MLP neurons of a small language model. Each row is named by its layer, matrix (gate and up: input weights) and neuron, and shows model dimensions 240-367. Each number is 128 + 32 x the weight over its row's rms, rounded and kept within 0 to 255. Numbers have three digits each. A neuron's up and down rows have the sign that makes its largest values positive.
After each neuron's rows, "fires on" lists the tokens most often at its 100 highest values on Wikipedia text that the model never trained on.

L3.gate1750:160098102139082100157127184102110118080107164134128136154160099071157194192135130116182146115083097076162120123104144155105135124165151159082110069176079147094086110092112127138076147147105124126099119143090132101146067128104139095124115132151112103088102121141089155077098107127199050153147106129095170105130094093213117164152097121118146099112034072114117116102150125103096135126179
L3.up1750:109113092145172143170096127182042117152134125129068057089074183085077159150131131069158103118128127127152149083121114149041120129144175135094140148172089108146138160155183090082094154163096163137060046116119107112165170121132153138126096090156116130105120167079064143128101069112154151124111188112145103109101062116150154218139154148050168056097129072115089137127140134088192118137157
fires on: "al", "ec", "Po", "po", "ü", "Mys"

L3.gate1082:163128142123115126143153135141139130148113151189146188099090128121150161132104120134145140173149118159144098102143145119140147174156133170135116119071156123121115102134117081149171091144135145166111183116156133101143075101152155137104084130172109148121084126161143132090136104101151126132051063120148209070190126110100116110118202071093169189158124149132102065162055094150161157090137
L3.up1082:134128137127149093104143163124112179155111160142078136121102101111092122077108126140116192142171136106137137142120102152144126156134083150112119133106040097098105154149134121133202120108180123122181102150163094137148090136183135061177169170101113126084156090138180128081095147106151105115117143156114128110183129094098103118120150161083167111139166136102123090078126132108127141129093
fires on: "_{", ".", "[", "-"

L3.gate925:081108147060108202138126114144091177133173094098086138169152138033128123141160144179125107163152136153120147112161082091131096150118183145191126067125108131133196148121119135079174116145167130104173071117133166170112089173141147178100193111189153098138177142209067154105175130173155085114139131176099094081097174151070117117172141104102150077052138180118107136088131138119112130149112
L3.up925:136108167109108159132112125168131131157165108126067163090082116142109078134159096179118095135136114180079157144162122124168133136139161103168150058163122068141123131154092103141090093158145099126104103152186144173146089151101102119110173165152118105086101174148202180158125154080100098095115071178119100109142123168034073094169123141123172161074160123142125121088098134192052143106114
fires on: "s", "ts", "c", "t", "g", "a"

L3.gate1150:117084094119186114126113137170148083172108091071127114136133162146160155138104103151166124117116153128118158085091148131112147114099144160079154147127153098115155145105086130157112093087084120161164098066171128105119118117187148101080132146132115151146132110150218109134154074115148128198099119113123116120154109091126168100152104099122142080100152162143190150150112105167133174129155
L3.up1150:154105121148099130118163131162103131146126095142146113119132112179137077171173103127107134108134097125167218149100138120173113079167124145128164108107084105131053107097141211149157165116000158111154117124056165109150176114162128148084190104085087111108168121160185090103140095120109137136156159132129147129118111136192175089094108115135145133147118128050134148213107109212100148120119
fires on: "- ", "7", "21 ", "20"

L3.gate240:154088098142108195080162105146115118084103128132119146130161139132201099113094148104090122127126162110168130113117111072177179116094094171154120120118141177088131212144148113124168120131142116091121158157115081116150183172144181072128097118146068135141166175153065088062130106080110144138131101144070167127108089086131123143135127143129095185114140093089107111092130092094174116129081
L3.up240:168097149158084195125081088138095146107184123163146144153121113190136113082141114137100066167098115096111155121081108143136148144133054098156143140120148136145079052159159057181112122130116131136133133085171115082109105107139103175077164104140118163093138148112145089108158117160167101106107072092118148089102095111125163166124197170120169094135116164045158093167124140126121132150141
fires on: "- ", "% ", "• ", ",", "/"

L3.gate210:126119061116157174075145208107157068175114098134130121121113095138099156128120126125110128136179164083148211179114104216132101121060186086115141129124102158112083135040154097136154160109132156131173181105153121144135125140113123104129073131162133153155119140171113144145103174139170132154131142099158100126125146076155157122186112077109117093210179092199111150197165145163096136098135
L3.up210:168112131137095138119071112120139168104139165167176090142129138132190114133120131120113137120112105157071133147157113124180112140080101059107190128156081101083112102166193140152113079099147087138115209103139090128110177136137095122088132084127076142174148114145085113126100129169149191141086157138125137119091156114131159161125121141131128104152170150117110179127099160108175109114122
fires on: "of ", "e", "for "

L3.gate496:057059127080163102124197129131163048110055110116109126087113058125084178149193106113073095128109095116125089091117154141147079141141126155100141154092160095105135164119137188126112184100061123115122145151110144114142104161075207161127195136170119106131142129078095120105159065134168031129167085084200110152128091136127182168106131148098148158127113137111087115120110098078125120166158
L3.up496:087124109064174154130137118129129072099060168157159123141128086170107180162169137116152137149145052125141128083135112164123093133129093184103140108171152081095125133131159127073118147161140130111151127113162154111130162108140131185075058175141097140193163090116110079128127158156133116106114098134172077126101140179150094164124135165112169109095123151160137133098186134126096166163157
fires on: "op", ") ", "the", "ec", "al", "X"

L12.gate1463:111127117140108078121080100085086134161141151146145094169089043122165121178177166141126122118073113137175195050065187164162178094161054150106090067054128154098160066145185124097159087153153118082136148138099141074144106131120122143191164079191170064165122158131144119103153107119128099108147117128092158149172107142126090147168114104100128111100144098155141142118129163141138175118164
L12.up1463:157159174125107126130058083158180104157135173127163131187123059120124101139134104179180124116078034131163146155191165217135096101126144120101117138151175099192134128160136127102176076139068160126157146130111089113116112096088114200162145154118131082157090120121115167082102174117153176093109098114131157116146205125164129146121117205154122125142143147115107129071095094184163115163146
fires on: "is ", "was ", "con", "has "

L3.gate1050:179166097193145106175097109120108117078211099115198152089109118117193130155128116133139089197095071119128128142147138082138195116153103084135136149088160156154109138103134167135141092094151057096103170166125090119099107095087080181127103143146105079107110101146163102105084153155147075161087175123109129174102145147073084127182089135134090166175151175175071162151105188128149141178117
L3.up1050:132159145146161122188093121147169119121179098090139157100119137132194106121143106158154107162068089147102105193157162119133153118146104107132136108098153143145097169100099145112164117092149063113093137183089129122093093090061103205126097141125074086123085119128139090117133117125171083151091158083117143156091088136044086171197093153112115185137132167151089161160132211152120115125104
fires on: "en", "h", "with ", "esh", "while "

L12.gate1871:176121155127123140151097091089125118065195133172109110110119150136097112132170106093161173080095136176151126199190137189150165164072168069130137108163118119126138161141136159064135119123061130126207141129055116132179157127166134149142121147148139104192111141186126179073100124147109160050108132052105152112165075124104101137086113205126150146128126143110216063157135136093160165103114
L12.up1871:144140152157109111201183146141142140123185087149096105114169136119119138124187136151093136122122172227119178197118079150098121187128120080085132119131147093102158143142145103144116160126085155130144158106076080162181126133220179094151130156194146042137091154144144152105133137136139137118120119092116146167094141181134160177135114157141140131117159110123142100076068175083117123141114
fires on: ".", "200"

L3.gate764:148111121156111135131116121156120118150129088085058092154139082134166138156120123165111147149157140120113126130075148118143126132106146098114073078135117139148163064189192137120112146129183112140168167154122159175165109124136146059136153082156096146151133079115139119153135115125171131141142134165145147120071147123117088109097105055159170149119131157148134175063182093219080181111117
L3.up764:095130138146062123137118116148082146119133096096057119138128126163127103166081106128115142141167110134103147208129136164123107143146115083112068099194103192157132070153128112103174162087167120215157137152149145180157126104119146076182083112122062132185183142164130139119137137130165123124147121203125151157128148158151118069083122103140142162147100179116090130099135092178093143126135
fires on: "(", "2", "(−", "–", "with "

L3.gate469:162153123170114124111090122103180073146121137110122175129150144130089106133147117173100113156138136123117168102152161103120138167094117122154174106130177147146127063087155108126159113110168163114188097135179152064116043133173128113095152116142148074156149158111134064080146160103098137130097156107164112114117156131067073113115136118137097166144159103144101082180137098114110132151109
L3.up469:147137114132130143107132105149148117093150104076116171132105126120143107128108129144102099114118124176099156089125188142130143165135144132131143088130130107160084072106134089168139110132136152112147111168161180079147074102141120161090180123152116134137137121094134136114126100109107158135079143086079133126083102102065074117096100119179099181166099085090069145149156102143086141123118
fires on: "c", "m", "a", "en", "ac"

L3.gate113:128085110207120160136088138103105172054170155213131105144141112073123119101094110139128114116089176156174150136102133113128180092180133087143083178092145184076133155182163134142163125118153092156115100174125093082142181128131167100114152164152094137106105138161156091087112060155139139131146102154165088105105129094152085136100075131142089166116104138071136087118125104138093118178119
L3.up113:140123141123121085152106080116125120108195152120107176141106175088169128173130139066140124118111116181163132132133110125155165155094067119103227130138120051102156126153125096145136139157149077100085127134152125099127129143162136163126151113096153124154153086183142146159137125117100134146118032083086128137122087115085096168081163130140119092124138134138105133095114089186190160094160
fires on: "- ", "• "

L12.gate1591:164079115180057133166158126115157082153161104085125165145153111079109166165100181153121097108120134086172169162070178133134076172131132169135132124187132142171159150101176146081068159155131145154098150103089114160083140125137113132123147108172117143129132115165173096184124120140153089109139157151147136189146097092118117114110125119116150082130084114088129156123072131155135134138084
L12.up1591:178108094154117095182142123169147109151066146137144164137042120122132100099116094174105104081067180065170094119178175114106132127153088115119081100123067063116168172073116128152097197118091114109165142179185116169126150115129098195107162118169085175124072180056143102112136107092124166160158127122186154132152111146166142160138128122166117119124129099109121153120077161114155168110083
fires on: "| ", "\n", "("

L3.gate1210:106195096131113165164129129111166093134090135057109142118115151165084136150135138154110154199115126198113121162087099171157141201126132075087146104175112131173228182149134116116139094106104170123137158139175168167091144097117155140166183106121143136118098123085102081178127138147097109081191142087156072143135155126137147111127145145164155054155137080125173101168112142129078099099143
L3.up1210:118157112139102137155147151123055119178092120130122121131135235153115122164144114163085135147161108093160089171145096180153160148175143166111144122158110153107196156170109157137105083101109139124124189113135036087129146102125148128187210146065136145116074126084131179155109138160108115166103146088180153112132132089110166083095142135137137107115164137117125141059080143131155173125140
fires on: "of ", "Field ", "Station ", "to ", "near ", "in "

L3.gate1305:130144124104125097175129158090132093088172087085073154154115076102116113179168113112180135119176117123170159132111124147177106104119165139138082126191130136106156156119101137125129157140135072157178172098163128192137103135082075099150130170152084142146115086085174080164105096086164145112129134189107119130090148150119119087114150113189212053143180143161099096117069109129110098123087
L3.up1305:127114135080129157156073138131122168144144074088114169138073069080134127112109115142142133105178094127073150081149154132182104128126109165099114108126122163149134121184093093087135125092082076157181156182151103135143174131091110179131135099119149128132069135140155129162101143078170133134191120179106143090125152141194132134074145106196090039098137102139151075111108120159091096096148
fires on: "("

L3.gate88:135084101132130120147111110081149106167192074148121217138106082170077177181167116129181182109101088069135095137088143107145132104163144124111163111134134115157173072131119120101123094172113172155147134168166138099174104140151137137100149146167154110115103121162084163086130117177052094145116164154092143126174131150097160101120134106127119174111120151175091084172138142147142178088070
L3.up88:100094089112147126120121114100146110098138097118150169069119074126082187128126127199141139099096099123121150075129132088114134126124095163113101117137188168073087121115179145085163102151094157090151132177178177111098145118147094169147132101088146152109170097114178151104122069132139071092117157131141146139152088188132102084171139141215167115110153135155085183165165043143105116164127
fires on: "Apps ", "career", "\n\n", ": ", "List ", "=="

L12.gate37:091148140127118064073103077168174128064089149145083105131154097189120112127181152138124128093128063143120102154138140113118158148158113078150140157138153210050131122161131126117133090139166136149109132103065093072136093146140117137153112179120128148166135117056145093064160100142148082148126157133108104121149132099139076148122136147087123076132148134162132083100103127132121144148131
L12.up37:105178113137090087114107116167175093049125137101063096124162151139153077147125171144108110123104093155127068186155136138131100153152191145142131128116129135079133142090115143135084089125076142117125120122142156100168109164124122169155141178094076154187144150109118136094149158122115054146122133098104142133130174138121125164142149126097148069153130138162154095170098137114127164151098
fires on: "has ", "and ", "to ", ", ", "have ", "also "

L3.gate199:125165090111134184133111176139166115093110093117116133128068103143114078161125113136091109130097111154118155132154157167149184160172151162170121092124122094140091113148103121163149119120156100150135106137123114122126138129154067116041197129134202168108130123096119110126115166076187098146101151128135163141144122164143174138134122070106124095170158106180090102124110097130116125097134
L3.up199:136135106162139106163154125138159143131103170180116142142115167131094104113063106138146122163176173152166128080104138129121105120178151128110131128119119152148150147156101088136166094123131137082107124122093149092131104065161149034123161091160147069145069099180146173112129112087134096109090146107058158173116164112123119095125195147133098129109159162118116144185157129089137129126151
fires on: "-", " ", "–"

L3.gate563:165152204111154128111180090115127142073098143125165160146080135087089125146119082157111128156048203160132179165109057142159080117134116133176153137108106105167149075154143142119130095093140178160131155113124124104069121111155138114143139167094177157113090141131109100070124115091166123153115131217114170063064108175088091076170157115106088098142101122118087127115145135109111135119138
L3.up563:124136166132112161084154118155121158131140124159110158099141088186158159137088118151140117127098201126171150116156116118162139118103146156149084121158170140128127124135081149185080171202105130132107191097139150129179161109127058097121138118099110098086106100137078190184159093073113087094126104160130036091123112216144125171085151107138078081090182080156049100162186130111109169159075
fires on: "of ", "for ", "match ", "s", "ts"

L12.gate1502:123147133115086133113126126135171119145153118110170117124128142179124176119122066150160122123104079168123089128177143155075114175129148117154123201154090151154104094145138165132127132130204144076105147099059095102183134126112187082130115132084117077134099129073129122103126107198183125143108161110152127115077120190095102132124120169074148152104088161137125127059090172084083078123124
L12.up1502:114116176171132140110141114094184093112150121142133128164106100130125130108092100174123121069127136163196098101071061132144086202132168125129099138175114151160096151120117119042083158185196143120121141122076114160212111162072169122174157129198091113118135096151120129101077096169093181164103143130122123124160191143104098203089182105066104140135111218118155099135096182091089133141071
fires on: "a ", ", ", "and ", "for ", "| ", "- "

L12.gate1602:079177102133133105153152184128147030139115151085087150110106146117138097121123100089129193146118131109185138113095119112118168134086148127131136063131159162139149119067099111092118139072136129141104146137142142131157152194123070156101084172128105114099131102094132079203093171092118177115113114111093146145116131129128137154165165119165162114107149158126137063102147104088153116150121
L12.up1602:168127120126090133124119112144122049143071082107116038096131123088157087094136172070133145135109100140142098133118122156152119118114152191165116060098097158153131112118065131143072138085082194152145149138130126101122101143124118176102092107128186148182198113136117121152193140158166194150087109121146125112159138179078118069131083120145111163132145161135117130177152100090136077088098
fires on: "United ", "-", "the ", "named ", "of "

L3.gate263:128094172117112149074156178100138132135134092124153090099133138162164084120162105117158134090127126125160183139080172117135119144190172190076116103155169087130030144113139097143152143092089094190106111155138168172084150170141166105059190117107168151111142074169101180092103142072104106125107172230122099124177173143158196174165130140087133161164123078120114128097123061121118169104063
L3.up263:161157199097167135134177119100068121127147126161135053118114164146174125105102114077165125088070118106132139109118120131134046105145130140157104143211105139156151125111147103119099103123136162140158099160064152146107194179095091110135112054109086144119184084165148156094108093149175194166149141157125100118135131022187130093142172162168160081105129083098150153097135203115141149156101
fires on: "un", "Un", "n", "ir", "ob", "Ir"

L3.gate2006:120101124095179145135152137179137076125165102189090100137192162140151127166092091118135153056087111104138134148125138103102077169134101200069168112147139116193160107176100131169101118143138135176188122100115143118117114120144144106076121162142156119141106215182080111119094112110125116194156116144150132120143148157148171145070122150114111185138103093175090082107174142162120100143084
L3.up2006:142126113109120113138124074138071139136125089140093145122200126140172086145118160175102127092099102123112113113165169090131110172073106089113105073153157080164154150179109147181126157106111169191107091092145163154094116131143142141103152146110172139125152133173102082141101159142069108190141137171107128186140177184135166118125174088047138118096121133085112094170189096144139153108151
fires on: "to ", "of ", "how "

L3.gate704:165157157122162086133162114157115138151175100147125155146128122151210136136120133109193130144114191121108107172138165125179115156133162158062179101104184126137139115125120115128118160141100182148143149128083123112125150127122144031073131157157185095071136129096050114107224119109124116200158105128102126172073148131141134126129132082062185156128142155107119141127110127122147112105133
L3.up704:100138129083172114107148154143145143143138136180117151140134098157171143157162152110185183161137129069096132170107179123181141154137133158122155107078185125142107132167158095153154148139098130132125098139156114060095104133092179105116199078171116134099137064117147107112143130077129150164149115111137076221131131150127159096123104047139159115105076150137115098152125135127131136115146
fires on: "did ", "to ", "do ", "of ", "should ", "t "

L12.gate1609:167086141146185129104197071118192070123108106129131058195185134138065128142119178133144114092178125166115152128170127145113079161183106176095158163146134136056097156119032067134105133165109108149168229140129145145115122115186121119094109136121209093087061088120147141176148125123107151162177163112117071082168103180136202169096077114093132135198123153084073102167107103131156118074076
L12.up1609:106124170154098112117112175147159070107146077120123146112171164081114139116108108117121064084099149111163168086119129117106130072175096158169155120160156142078147116159119151111124140151112141121137084061082067109103143124165119099143193114095159092098111062079051100147151146124083161116165160070105186154116169078109133103126074170136099162114130155125174103046085164132118117129128
fires on: "-", "–", "as ", "a ", "A"

L12.gate170:140137103083125168077116136181114093090072130091089108106101142107096140096137161106115111100117124093141110113123129134104188105133139163138165136122105146074090176096142124089185128120125158102079141129183116115109165155151192147139086101125136220152148091119195114138082153096145111174154147148162126135186169101147122099087173129151144069070161105154098153214180101163154139179132
L12.up170:180132142148136151161151148088074208153105128121087127111170142175174162126134076125108146124173171142160201082148095134117112093103139159081150145093065139094161111163161130144155133160087094123063144095157106070147107126091114113118139137152168111138081077105155168129097131120115086162066153086145124108091148096127147113128151131051078104054154114116180148119121145115101160137081
fires on: "\n", "un", "199", "| ", "-"

L3.gate397:084178174136145149108103133100154115152192130140137144067145108106125102108156100179129164164129153065209095135114141165133101136135139172122142136173185150099186150083122162113132130176100146145142081161142134088133082083199046103156105176109158088080132120150137174080140084112095127168102137173108168044121158140109144112108116070127123160137055145106156059142101080098119145111105
L3.up397:107152107087142149113121129139164116201103198075125152146157168136069134135140145204134092081149158108126111137127102145122154126096132154083155148177141171134147153099111080120181115146131112090153097128059165138130131154173114167173160145109172164111102163141108144146136104119160092132112144188158149121165105074159171183157128112143107131117108102072090111110155151098132097135080
fires on: "ul", ": ", "\n\n", "ur", "ap"

L12.gate210:139079143149157148135122166152129097086106155151115214191147136109127078105117175174089101092162175051163169163132108148129118152117152147150081142189110084111123133100112141157126084117140195118185139178097179120092129118120112144098140159118099151128096126075149108176160143200114135120093146152126088135086199112092209128147134144126132123126138173158141122152156126074136113172146
L12.up210:130133153153129178201107142150145098152135110110116189132097131082186119161026145144131106141106115076167172122156132164103176130138120123164128105108086130141116084135082174151134160094115197149074119120160121107112175139062144120137117182132102166167052077139148133107142122138133175126112125160090084099144130201100155089143130147098147163125079138061164169152139125149153125125110
fires on: "| ", "–", "W ", "L ", "N ", "$"

L3.gate713:140066167123183063080080097126165097145101125096106168153074133174157142077122114111143111149121135141098138111095182107123096143186082174121140158136124147115082124158155136115138123068132122161121145148131088104166103148089125116124106102173101161150139100097099123149178160105143147101122153129150149101124153095168182117095083134134133134114106170092117151064155062181189128204108
L3.up713:143107096188127123168139142128100154081168151130144132185159192142179140144147132097107092150150195149152119103044161100153154120124171160094173048077135058089107140104127091094157223113099167095134171166156094141169128135157168147141165127153106153095168078133160066141164149149157148116161165189153133081150140070135131162087123158153112086164096071142134101103159159179153147136128
fires on: "- "

L3.gate1521:133142139106134129081119090138138094154172166088098143120145129157130135161147146136128174126100094089143172118127062183135106120155098160077129115113100176185156158094119092124161043132115091125104178139092132117091084097129101062105134164109161148170131107080115074194133124161148101124117166114127095149156121122123149103201144118144086154024121103134150099170130121112120164077113
L3.up1521:125158121143172090108173155161106092155141101138134172135113101168100098120125085129161137115153151078168117116092120118113094133175133153109086092153122137148136100106119087130155062127135099135136109189115094108088128105156139087161134102138160145146136191121169132186105105133154136101117180090133131160127083135143149122182145164128116172087143085085086097157115090203128146074142
fires on: "of ", "to ", "-", "ous", "bas", "of"

L12.gate360:113165136171079120160168177140128137136112082103108153139180158099118175094123157110113113102150096137149117166129102106137073087154120110098150151136171169143157153129086129094113097091142141140139153136129135140165202139147157152107150130089116120112143109111104137118101190152101153170109165134198120127160180079083168164141083159100199142068144157138086129110085107185137182171132
L12.up360:153134118107111078108114143154176067163130078084063144133199165163117140123115106104069087079154171085145133114112148094078161104134130133116124100079070183121096112157075145117161114120157191130156150134147083089083176138135105094135106094110168131169215077095099151122120093159139159131085088067108085086125150154126118137128116109093159130143096099086115147109162141178128106102149
fires on: "–", "-", ", "

L3.gate748:130139166124120137094202112156125112121121154112121220192096098193125093107063074126135151146087133174092122146074138135155159142193112119118170191127155173123170152140133114129149144157166116082095166146153105079134145127160130225086109137139141178133147110099085173086126132223128146118156093092175124116143147128143163128132096152130147131184157153163129149152031138069138116117153
L3.up748:067129099109145175118174132106126186112084100103091135118150131154078123137086130110086062091173109149122168181145076099161140224142103117136093164142128114166114122066101121140078138160108114131083122169064141071101170175092160176094136182155100103129090169124163103141144174105137157202135098124093170110124090107164132157096079150149152117123132146147168103138127128076109125136131
fires on: "| ", "/ ", "for ", "via ", "y"

L3.gate1592:094142082123086131112116118152143071095144103089090164102166127175029095090139100117122125064092139118162131121110096163136139129161128171096113116125087172141133087147108056192061133155148169127141076157108127143113083113155158131106085147147148146129178119139154178137108079139108120103142092122110137174157112188139109088178103161116143077087095125185063103102100164101140113157110
L3.up1592:083130088157073103149121149099128122122115152130112156114159125174032123098145099114113115094027088119108105132120052118145120201138156133143137161080077114094102064138142142180081119127104163104128125110099118132151146136122098144136145094123148127067128108170123142134085125096121120097132066176126120146140102103146147072148139176085158109152106139143150146140065132132136080080182
fires on: "dr", "Mon", "r", "Bur", "ant", "Ar"

L3.gate437:118085162147180117103160167113118115143079093161121166169124128106111105146116142148141131091064117181077122147156171207087058117155129088122157131117096114121088085096095152126087123096152178133105144093123152086172131096116112093154143087187126084104078091056139205098134130133176100076130103151121112145117094132155147175173121131065150147151173112107115108173147156102116115126153
L3.up437:153158152121133129076082128161109126142098146194152162101099091128148168150139119134100102183075078177104147150125161099141131083175099090099161085154160110098097067124113136131144101094160129126108148134125132143092196115138188093103136136089107173093105131149156083137119069116155125135146140113137149172098114111091156155101107155129145126115172181152138117195097170144122119109138
fires on: "of ", ", ", "s", "en"

L12.gate1030:111093176120149114077135097134115179093172172139128123131145112120173096185118070102112084169115128161090190169067172134144150129122085094041130103131083143121102127164122135077161141075178136149126131099147182093104166152126181131126150093100155109109082144101106138139136133113122189098148118171105104083127131116184040152145108159118147203117084093175140082161135114199132189150126
L12.up1030:174169143096118164129154112144105101082071077174119103108115107106185086134161189059135107136095141183090178163090125135158158142096134094161103116083166172222113100195143143130142120125180105137074122110166106084155096092161063163159148157133091110110053079145126119183099155086191131105092130140144159136057112078111067128130090112144094117130156064120097103108091140145104110146171
fires on: "V", "v"

L3.gate1424:144143170168098156135101134172137167125161114158139124106143159141106150104119143127099125106129141138138135116122110108168102150087160193176142106121121139123170134128111104149123178124158134144070183112072117080143169172100126122113171070143057150154134049137176106158154113167125152109119124099128119125099145112136110112134191154105091123117100110113118069176141154135118083119121
L3.up1424:088114152163112174094161108124144178131123092192093049115154119141118158139063182159090146127088113107135156118145088138152172164053082145158141115103179139131099111107094168171118109118143134175105180100134106054160196109119099095114172068134105044095148067123104118166178095179141107149112134090128115140134138139123107146174101135171179176180138108149153122157151181086136079173151
fires on: "Har", "up", "ing", "Ak", "up "

L3.gate1646:107122174112133192118121085122114023185150154070086108096122132125139139128123189080144133088101119100126120119180113127103122108096092158141188164140122168079165124157135140158151133170167138146101087160094072134125125130165235156117122111129173089132112107192105150156127117133083143163152156118084074113084136134121181107123148099135153131119094138095157145125129148112122075131157
L3.up1646:103148049137121167083208131117165075165097155114089135134153165101150154113102134097131117107143160113088178139095117129076104073155121126185108112091122164125129087100090137068114116124163162150060150137078108113099101148156120126107137102163075147136124089112164146136154113154143085172068048119114101069132114091126142109086178164106231105195126137118143143078114098106065100077161
fires on: "former ", "-", "Lord ", "then ", "as "

L3.gate697:158130111140155135131078165153175148116156171103148089116099117131104104080122101078144147173177131083117115111165118168202093142161085113121113135147141083129092189108125220150152153153105124128101117100080093115105110090235155151075126097093103101109127108097046147154179157104135157166073128107138097117145135162094197152101103099148136133141116100075083134095161074100114107109098
L3.up697:128131107126179103139081125171204173108153217141146085138123124133113118098119084090101169156132170086111125148144146152175098161169145095128138143172126072125109162108090230166191156161109130165128096125084087132111117117208119156074111078092132143129128113060066143120156134145149123150113148085184128150126138126063183132127106121128124104160104080093119157097166070118114108138099
fires on: "ic", "Jr", "Inc", "commerc", "tic", "Award"

L3.gate1333:104111111086135161119130123154096095090103143134136131118106121122073101076061161148140114129153101074150134137109170196079063126140091109143107112130158115060137115124148209130125123138093064116179135132187109109126187170172170098107101201139188101073123165150084084140149071137168083134159130116144113176195123040189132151079133178110137167124150078107144135154152123153109136073117
L3.up1333:106180104122187099075109137132134103157110114181159118134136056121116077119173130149167105091079087116094152103123124075148098122110146125165104187106085149152140121181112100118105183178115096156135143145101067120031154105162121140091111135125130112174116111094092069118075111128127192158124127103125098104144142176123111163102164185110113126125144143125156121141107121108113165117112
fires on: "at ", "of ", ") "

L3.gate861:178105132109180074145197231182107108097095130096089145180108116131109102090161139133125183097133126061119122134112127087096128128148172100093122147088145137126121119106103164116113122137098166205109103047137130172146161114180112127127113207053076174192150119143178093177116108098105165125123091115136117168155115092128093066130174152140097074104142194161128133134055144118136180208172
L3.up861:120167081139078083153147101150113131078110134071090102088100187164131097069131181161082142195162124101143150156215126160145148132157126094114072090135147078130143124132061155090169093201171176151148104104140160128102169105183164127126127153094080148084079122142108084143150106068163140169103106151152137119138092147138150070156137155110114125131142126124071089093147094104179083118098
fires on: "his ", "El", "Win "

L3.gate1041:091110124150124106133106108115167159116098119067105115130115171161146129156076114130072116150057149073101182168110109173126160205067115112163144083169082161117154162115194178123127144111177129073120123129113116080149091199142130119082102155158108081151135127052161151123222131120160162113185143153153108160139082113177115193139125083102126133197148117091173128125084183161140126117125
L3.up1041:121070180165137138137140084127146110135099140127132135108084105136128142079133134195086121079097103091127143160144135171082168185103152087111155094147128151092153145066149161101111100105163094092122153129125080123185094153124089069126107129159113141071136118142150169074151156147148137158122109143112113136141108117121127157150122094125206146184179164120182149134077192135117117155165
fires on: "up", "before ", "later ", "down", "Up", "up "

L3.gate924:110143106110138111121144108068128187130161078144111109120117058085119103178124100131087130157124099150090119135136081129171199135124215110163172112129155113110135145122160068101100066110119140189117111105172133143103100156089169120129160146132094154146103135122105107134071162058114123099142074173142143084115125103104080049095144115075209140147143153129123087115107144145068177182137
L3.up924:132105112196102164067154147113126119127109187095132158157112163117144193120161075085189135151124185164121122150197140131123196090176197102106146133169123135188090123123065091138127162109104120156190131089112140211167094138151138189125141202143142148155099087141133112108091131162175086097119086176164183078034120066059160076111064122094079102167110134130134115112103109087154123070221
fires on: "I", "T", "E", "Y", "V", "D"

L12.gate743:120196133069133061135142139172101120122125126127138092116178155139140117089135063142144095120125092152093174171112101110119145095147133130124119163167155165099087094119179165137145100133149157155093161172124150139153114132146105187154153109090167163179177087134186143102104136173157145121090153108087135158116130158100161117103107146149179176146151164134099120123173110065089060139160
L12.up743:103166154073131123112113164124149177146188114147119169166165111138078160146115155149154118100136152156162177098126089129099195108075111147136105154151191142162108061132110160141097076136157109120102100204070119172136082129116092113119070110182174130182101100102169133169058114120161104113140132111094162148131118128141093148123115118114138121179131128072128159156178140130141097112118
fires on: ".", "| ", "/ "

L12.gate1796:075108143155104134143098084123065151085107126131142158175173142150179071140085087184112091110146176162096122167189084099117099121130181147132090157096084131061081122138078095149106118118117068100136182108157101147094159156156147116138119132078183110139153136136131239087151143114075090125157173128159050123148154131148104122156109143117051146138171095149132110170162125118112103137133
L12.up1796:152144145163123160136127154107165115100094098139135104094142147152158110112110126097070154133077155159134156153126164177119118115131157155129105167088141120137063127099145160085089138082145111142145184092161128181118140132130085109134147169078189137145048143156131110105127154156163145120180161133110070099135143117171094080088059141102083124145112145126200109128127121153153140119149
fires on: "V", "100"